config = dict(
    n_layer=14,
    d_model=192,
    n_head=3,
    n_kv_head=3,
    head_dim=64,
    d_mlp=768,
    vocab_size=4096,
    activation='swiglu',
    norm='layernorm',
    norm_place='pre',
    norm_eps=1e-06,
    positions='alibi',
    qk_norm=False,
    attn_scale=0.125,
    bias='none',
    tie_embeddings=True,
    parallel_block=False,
    init='normal',
    init_std_qkv=0.0233,
    init_std_o=0.00441,
    init_std_up=0.0233,
    init_std_down=0.00441,
    optimizer='muon_variant',
    lr=0.00892,
    lr_mult_o=2.0,
    beta1=0.95,
    lr_head=0.00407,
    warmup_steps=200,
    schedule='wsd',
    decay_fraction=0.631,
    decay_shape='linear',
    final_lr_fraction=0.0,
    batch_tokens=16384,
    seq_len=512,
    doc_mask=True,
    train_tokens=162500000,
    steps=9919,
    dataset='wikipedia_en',
)
MLP neurons of a small language model. Each row is named by its layer, matrix (gate and up: input weights) and neuron, and shows model dimensions 16-143. Each number is 500 + 50 x the weight over its row's rms, rounded and kept within 0 to 999. Numbers have three digits each. A neuron's up and down rows have the sign that makes its largest values positive.
After each neuron's rows, "fires in" lists the words (lower case) most often at its 100 highest values on Wikipedia text that the model never trained on; "fires after" lists the tokens most often just before its 100 highest values on Wikipedia text that the model never trained on.

L2.gate678:484474453442414468599449511452425508437505466421596476498451449432419458495596565509476504472553541528445471515541382508511490454489471514399490453449448506542505535467450541480546536518441555602466483564510491448453441530510403486512498476454548394591497449505513470495527454413464482496491615524489537546518513479476483527460504541501470512476562441523424544509406530484504475473483
L2.up678:360554427397542522479452527520438563407462560450519491459492512513497569499511449508388580582443477560510571559468484523451518574539549474472478454461488440508428487486519538471501449564514621493534471553472488523438462461491444517432569457613524489491484530415406458567493453504521412481439572523518507511586621475464566491446457526512441496485541509515532570440586540396430615468548
fires in: "and"
fires after: ", ", ") ", "), ", "\", "

L5.gate239:466549485437544433513572450436525619460465466466492439500490517432472426497381478501449550542478519543412482615569450547479579503457429494420394541446486613476563494494495560460519451465589457393498437512512450501481493504546480528482575537552495514530526574555526487492486457422434479495555521442450553542477543545450452528545474598418515506563605495416575475605530515442565459382482
L5.up239:468507428565467524528446590506520682380508468390496515511502509504556496553533508493437384560385548576551452503547508478531489542476492536519499577451436552558558482538512472461485437481579510511448489482566588569540517509491400510469584455513481480445487536500524446501433498405506537482493577535478488602511593459545446510431439520530540527450566518526531563554496520511450477539428
fires in: "the", "which", "where", "both"
fires after: ", ", "was ", "; ", "and "

L3.gate509:622564519502569508533536482494534471464428537408531518481477508485511487491474435459516557559461519505501490546545548555552440538460502438486546455443511475517596487621511539483509546531463483554563439443403562563507577487507484434523455607460490586608519521519503459457486502583451419433484481510456450547594475552481483511428523560554547576451520566497450596515408539504564565553461
L3.up509:461542498442486538486648540499590403565461547443493474492488532581539596478478553500516477598494599554434470565512416544515405583525502508432460479486368453502497521611640485459381496443434500507534542473514506472445514518526490444463512568495582532572499450519463460544535424512490506458523556485506523465512586492519480569529541537558543554450544530498495529521473523466407506511460
fires in: "medal", "gold", "bronze", "silver", "median"
fires after: "| ", "Br", "onze ", "br", "the ", "The "

L2.gate699:477459544530503446445471456403520465482455483488510487481585420471533387563460438486447511500481444430464394545616451446434504564512476361455646505570440472482499564511480562564542514527623503589615571465551485548504519466521506464466475407513406529489383535522502491572498493457522485501508533424536437477448542495428496555483515548485435433452495476472432485512486439421468447473491
L2.up699:550489542512474490421533554463508477465440485414567420518534464475481462514459406568444504504487527419518537578546436514435507520526506428425526480617522523522498485567455519468474428487610508516592484528472514546518540505593538464395539423500505533505450509456521546483486482537483467488514516442570453466621518533360498442528531517529479553534533450483603467482443506450458429467546
fires in: "and"
fires after: ", "

L7.gate763:419487454499468468553435562504526549574488440504616513440593496461401563510388560492454477471523607481457516551429550529437473515586568466520527488527445506464444479471506490474500579530504434470581438496481443409590458485523444410517457475557445523438537476502464581565500507560550443461441433534519605461529586440581476439530463475509498459476500498573519487524537468456504528524539
L7.up763:489495546522516566480472466369498514442468325530445492511532514530539534548537465515521548491524425504489572491487556491406531476501521379508482481451566477465496518408519531474524492471513538503425519487540430524482432478516529533467510540496569534525490426567466477475476433484382503501581551571507572511535545502537476465633452543434538517531445466426537463416437525566436447480551
fires in: "as", "won", "to", "kevin"
fires after: "served ", "K", "W", "worked ", "ed ", "L"

L3.gate124:499513561390590446497517492489449469446516517545552441554612477496495431517508498497469479467470473549497515477533454449491447464514515521534480475436463536515517553623505473400538497460468543471457475459505456548520618475502580513618475491489495422572525488526480450513441531402494479469334402515475499436453393535559493616508473611474556421510496418514488444478516565437525485523433
L3.up124:415467467492496513541482514529533566569476548471436411534492453526450414556523550435409519608488528528507457493534435502483455476509421446561499536410472578407486460492506539470504541593589494516545477398428540501482490444454524539479525483620536478427479590453504570468512572525627470528444524483535554558456497542462464409440489486594444536477452515438470452578465422436510528633597
fires in: "s", "ukrainian", "croatian", "serbian"
fires after: "'", "Ukrain", "ati", "b"

L7.gate702:488514475533602453481528528451432489509469513479562483521522553501480456492520464540466381590584575560428552565467457621490620465443552426424455467484430577431508475527462563427519464584432505512518425500543489538524548539564484583514447494463542416471487544533432453550589446457494445504465620529535435501543602502510507455468608533453488461470488479532569407524617489586530433453473
L7.up702:610523465572461486460527446490533578486573519513488454545528544484471431468476404465496553450465552563440504514485430446496469432475565516546561627515466523505513534451440515538467415527432580474510466469513529489466496545589500545544468536556466559498500526513531535468372520436436492498427524497593599497532523536563491503471511559573482525480560449550641422424530481501515498557489
fires in: "and", "to", "website", "or", "not"
fires after: ", ", "- ", ") ", "), ", "0 ", "; "

L3.gate389:588470528471450515423498498468458447531484431454591490439443539580491413561437535504479564442521474454425462501494502521483439482563492485553513548526490439539489557501408554503574528483625464505452553451477499477440497500374467581570487541483467431488381579569504476501512521516508439539462517497583521465496515510507429454551590513482413483447573541486550612477497521481543523449459
L3.up389:528449475525429484470478598529462475491571485442502369458486568488582435423503467544549502470474534505516426533554537512527343358506543461471559555512468565588446554505535448494552465496505533472479505488519518521362421485349491578585498483512487506537384549584531437543502486517481544553439458526535484505503416544521514503434508584528442464499538518537528560523519556477549526504477
fires in: "in"
fires after: ". ", "\n\n", "and "

L7.gate646:488525476483537446522541356499474462510555513456545538588462494519440427540524562477554499481538428518542463481475456476471445497460446539544525524468508532433597519411499506424554600509506441480480491518444584514541497590504392468571475524695497523467475501532390477408518457501529580426457494615467554513526446516396464487551457465597445518568516465503487448522520511498506548502524
L7.up646:469499462536447482519500572478419546478521485401414509532466540519512522608471508509493478569496508554490473547543381549550458474463554521456540514515550430477490400593557558557545458491561579594546448481455476519468511623496554557466589545501446469483428542458543501488541559422426466516469491492570425457421471477461595548493554418494478536554501539463469518517499540527482416452553
fires in: "a", "an", "the"
fires after: "is ", ", ", "as ", "was "

L2.gate669:475524459601434480518460608493543521487439482519476529601512470492516422478438464428511491539479483557399428421511511419395522500514465523485564558504519433440557600609435548499531464506493459547387475549484465545416567553508526446525476473481489455565474542433508492566470496502422383487500473440517427597536476524519446470528526410376552499405439548499505541546462471472463515523529
L2.up669:495545549490553524522404493450457414486451477476494465486508584552516494495468545490564543470439492436432532590418553445390516465502589453509540461509478537536571545546516518440528385484473445482554522495546464565496570567453532440424382433529471453473403583482534514518507542552442491506516531444495504524541400540485523517483425458347518471462479451426525495470559497508487492584452
fires in: "including", "as", "included", "like", "alongside", "with"
fires after: ", ", "such ", "well ", "ong", "s ", "along "

L5.gate335:440496431515442445480542421458481523479539540431475525496470520562584496474431540483485526514544512514614490531512455556528476511529451507547519448405495487481496464473580480483539526436485442541562555504509605573506521515547485449568505555541567446499486376618564557488476422484445497528411567526473579424487514447475520602439538473473493560410544522470574531458460534512487507465427
L5.up335:557613504487473499497527438499511404511483590473567515531449513542502492516452462452559553418549493490459541431408433586445497519430531503510406538471587519542618433482528505604528559482482504516514468541414493533615594510554493477417462523474450583482538551528546429511445505565454512533514459514536480473512485479582533569379505406534494491499467472504541571436543552465465560439410
fires in: "medal", "bronze", "his", "fighting", "fighter"
fires after: "f", "br", "Br", "onze ", "made "

L7.gate386:628498459573424485596495460462422539458402503463499482509502517467580507509468521482545524474497504528478542563473385535508481463507585453576475482419518522394586563450456480487494506500573539491513587552491499585577590489511433477513536481567469509501419581583467441407531437469527473564489565542403472448511528490502502550534526505477537491544564567490491466455521516520588547532410
L7.up386:527507469483474450501456427492456555410507337553552522521522505500488459518530471454472442473503442582520510459499471481556530589541482505632509490587521466507503522510531532472444455415573529514541620494455581513370528498592473470421555475569468435558448494520603505510450520570459538535512474604543548437551486509525507400442557507520543498511493405437435471438560485489501474594500
fires in: "it", "there", "density"
fires after: ". ", ", ", "that ", "ens"

L6.gate435:540468525438480528515529539547479493567482475478604466478473487480502536479496586554521508430480496550381588548518447535466443558488515524510629513590567557457575519525437405588550365520480502489465437515528481455491487508549618626509522484502413432428462449493530568555514516481445450514457506468508424451546545532531487511515464546565503522487486516428550497508546484547472554569449
L6.up435:518445431428432436468453503452441411533517525511521576488583606447471534480461578428421504508487491543526503441503576581445522509514446558465561535444531540528435594487454514556435481539458567480496507486610507475513501434562491516623565519557526480489450525477456535496560572540559532464543573495389376514535514536478467486539443450569522496615485479517471541500527527476489440496537
fires in: "early", "first", "graduated", "late", "second", "starting"
fires after: "the ", "gradu", "== ", "in ", "and ", "=="

L11.gate623:554510589522463454501522528505433564490415516549561439441409526577479505502577439517441597486478455505432540547599418467493541467524498536530555514560384457459506522511504485511511535571601569501479482479537469474484539476542489507546524450535490433482566464422462486457510500540522488476446583499490473408458545516459444601499549383485518551524577501476457518498446398471542380475423
L11.up623:508462556506427512539429495474413527371440480407454514588457401529459486523500456481480465487481582470557490458522472483572516545610516557435536533536644434395512504529474522518569468549556520523534521564593484437540495461492512514516538428556514507505439493540474510508569513464498385469520569511608467520535559400558455472515487438487617524448498478591435498557521489466455492564532
fires in: "it", "which", "that"
fires after: ". ", ", ", "The ", "as "

L3.gate410:450514531420555507503469531451438442530529540466545463470529471544470473390509502432502530434555515554520433424493433603510438451483472463529523420508460514671478560471477529506449559448624508413531529484483536589530528568445492450450448551508504479502482477501528563464511484556533587568495438418530555535499435482419487591632595504547573499477515394568551512558439483456521422603471
L3.up410:659477493377529541461509509524455533506605436413561488390509483530471499466514482486438523502494511505463393502508459582449510486466454535504562606500473572465514510449523527435470534453445523468468462464456430528462530570431429524453504559510415562510545476480520496470536476473533550365471491489509469539596426494474397444479505518634557575589511492397574443530551472574544510554631
fires in: "the", "new"
fires after: "and ", "the ", "with ", ". "

L3.gate522:531520525419456496522429580545551461511443398524490482455546528532560441592505486520530480451456408511482480626561449524375552403423505427484496431556481516443490552460542441571553518496523580474508534522478435547486510502513427488498518586510516540532531442512446427502476437440481430451520508510452425624566504477571504503592447568483519519473578571456553610532524529495524412557472
L3.up522:501543495434535468570478511489532586459501632473578488446438468504430426530518556407470513539403532499453570512503515548530602535438608411496527557517574431560535551464564531536457513487487504481482495599471527496559493508516456490477532498550524562445569533451482472498480462485502536490514542503594541505551518518539524494516601422499454588540539506530521466492453357463415514526445
fires in: "which", "this", "that", "who"
fires after: ", ", ". ", "; "

L11.gate363:507457541445477472613408549429595576538565508418447479458501443503478526496506539489551430566562561524369473430511406517437480408475479522445555447500567456459562381457512579498451526553543420479547485514524510562474457449518405466407500531549492439520483516527529519458536502476489496544566558510488490508569497560498489402537536479493438501611497552482471494536435466473507496464492
L11.up363:607490501532510568569600527513464549525488489498462434495510471516493384479532618461503453577501449546497487491429472511488507463498443498504467406407462534505448546514546448466434576532509437493597448516604475510484458541582403529467527512498510469466540471622511555603509502462461573520537540479519573514510537463450549430528519483446528421442540587499563403583535539478488499533479
fires in: "the", "as", "one", "prince", "in"
fires after: "was ", "is ", "the ", ", ", "not ", "were "

L2.gate271:656494482506410463512527563573579465510464504484591531492492468527449505468504530501520545554464500472431536453524432452373532496423436440471513547433511443537517578520432455532476550484450433474454439518525398573491633490437532458476499315507447435438418489516479422455448429473446519571537595502511459548492509507461420478506476498496482464536546568513499507465529447495545470462492
L2.up271:636455464399503544583547471501481525464545535537506543547455468447484512418514433515475448571496507587512575457472534488461489541455454454517423543362514507456460487456467412546509485466427518448525396551491450463465550467394545550512609478518427499520549494567552400533415468562476479502544566506503452540518474536554489452560435541532457473525471519440453503376490506518542460463381
fires in: "it", "they"
fires after: ". ", ", ", "\n\n"

L2.gate150:519449435447454501432378554524467487523523543472504569568604428508464550557491476490629587473533445468435538478556458488571461469550519496499479400456481463483455481433501414430533443495499459529497470487424464520448475504491552537548511494589546458469498510483464503523514450589458484592490461515478525476494528502455441508523505530435554479517395483500549547466480502531488500453453
L2.up150:544584500505528454396520439554469480425492461471509460566500580511516534610503436539495489420445462452506589366587467511561459460495519541493492497546457538570443502434532542457445457430453566542487575426485496539460495508478526486456562502425522461524460424550521610488543547506452523586594414438509456484461407480497495503492491515487474474461446450404457536442483568575462538557463
fires in: "a", "an"
fires after: "in ", "with ", "of ", "for "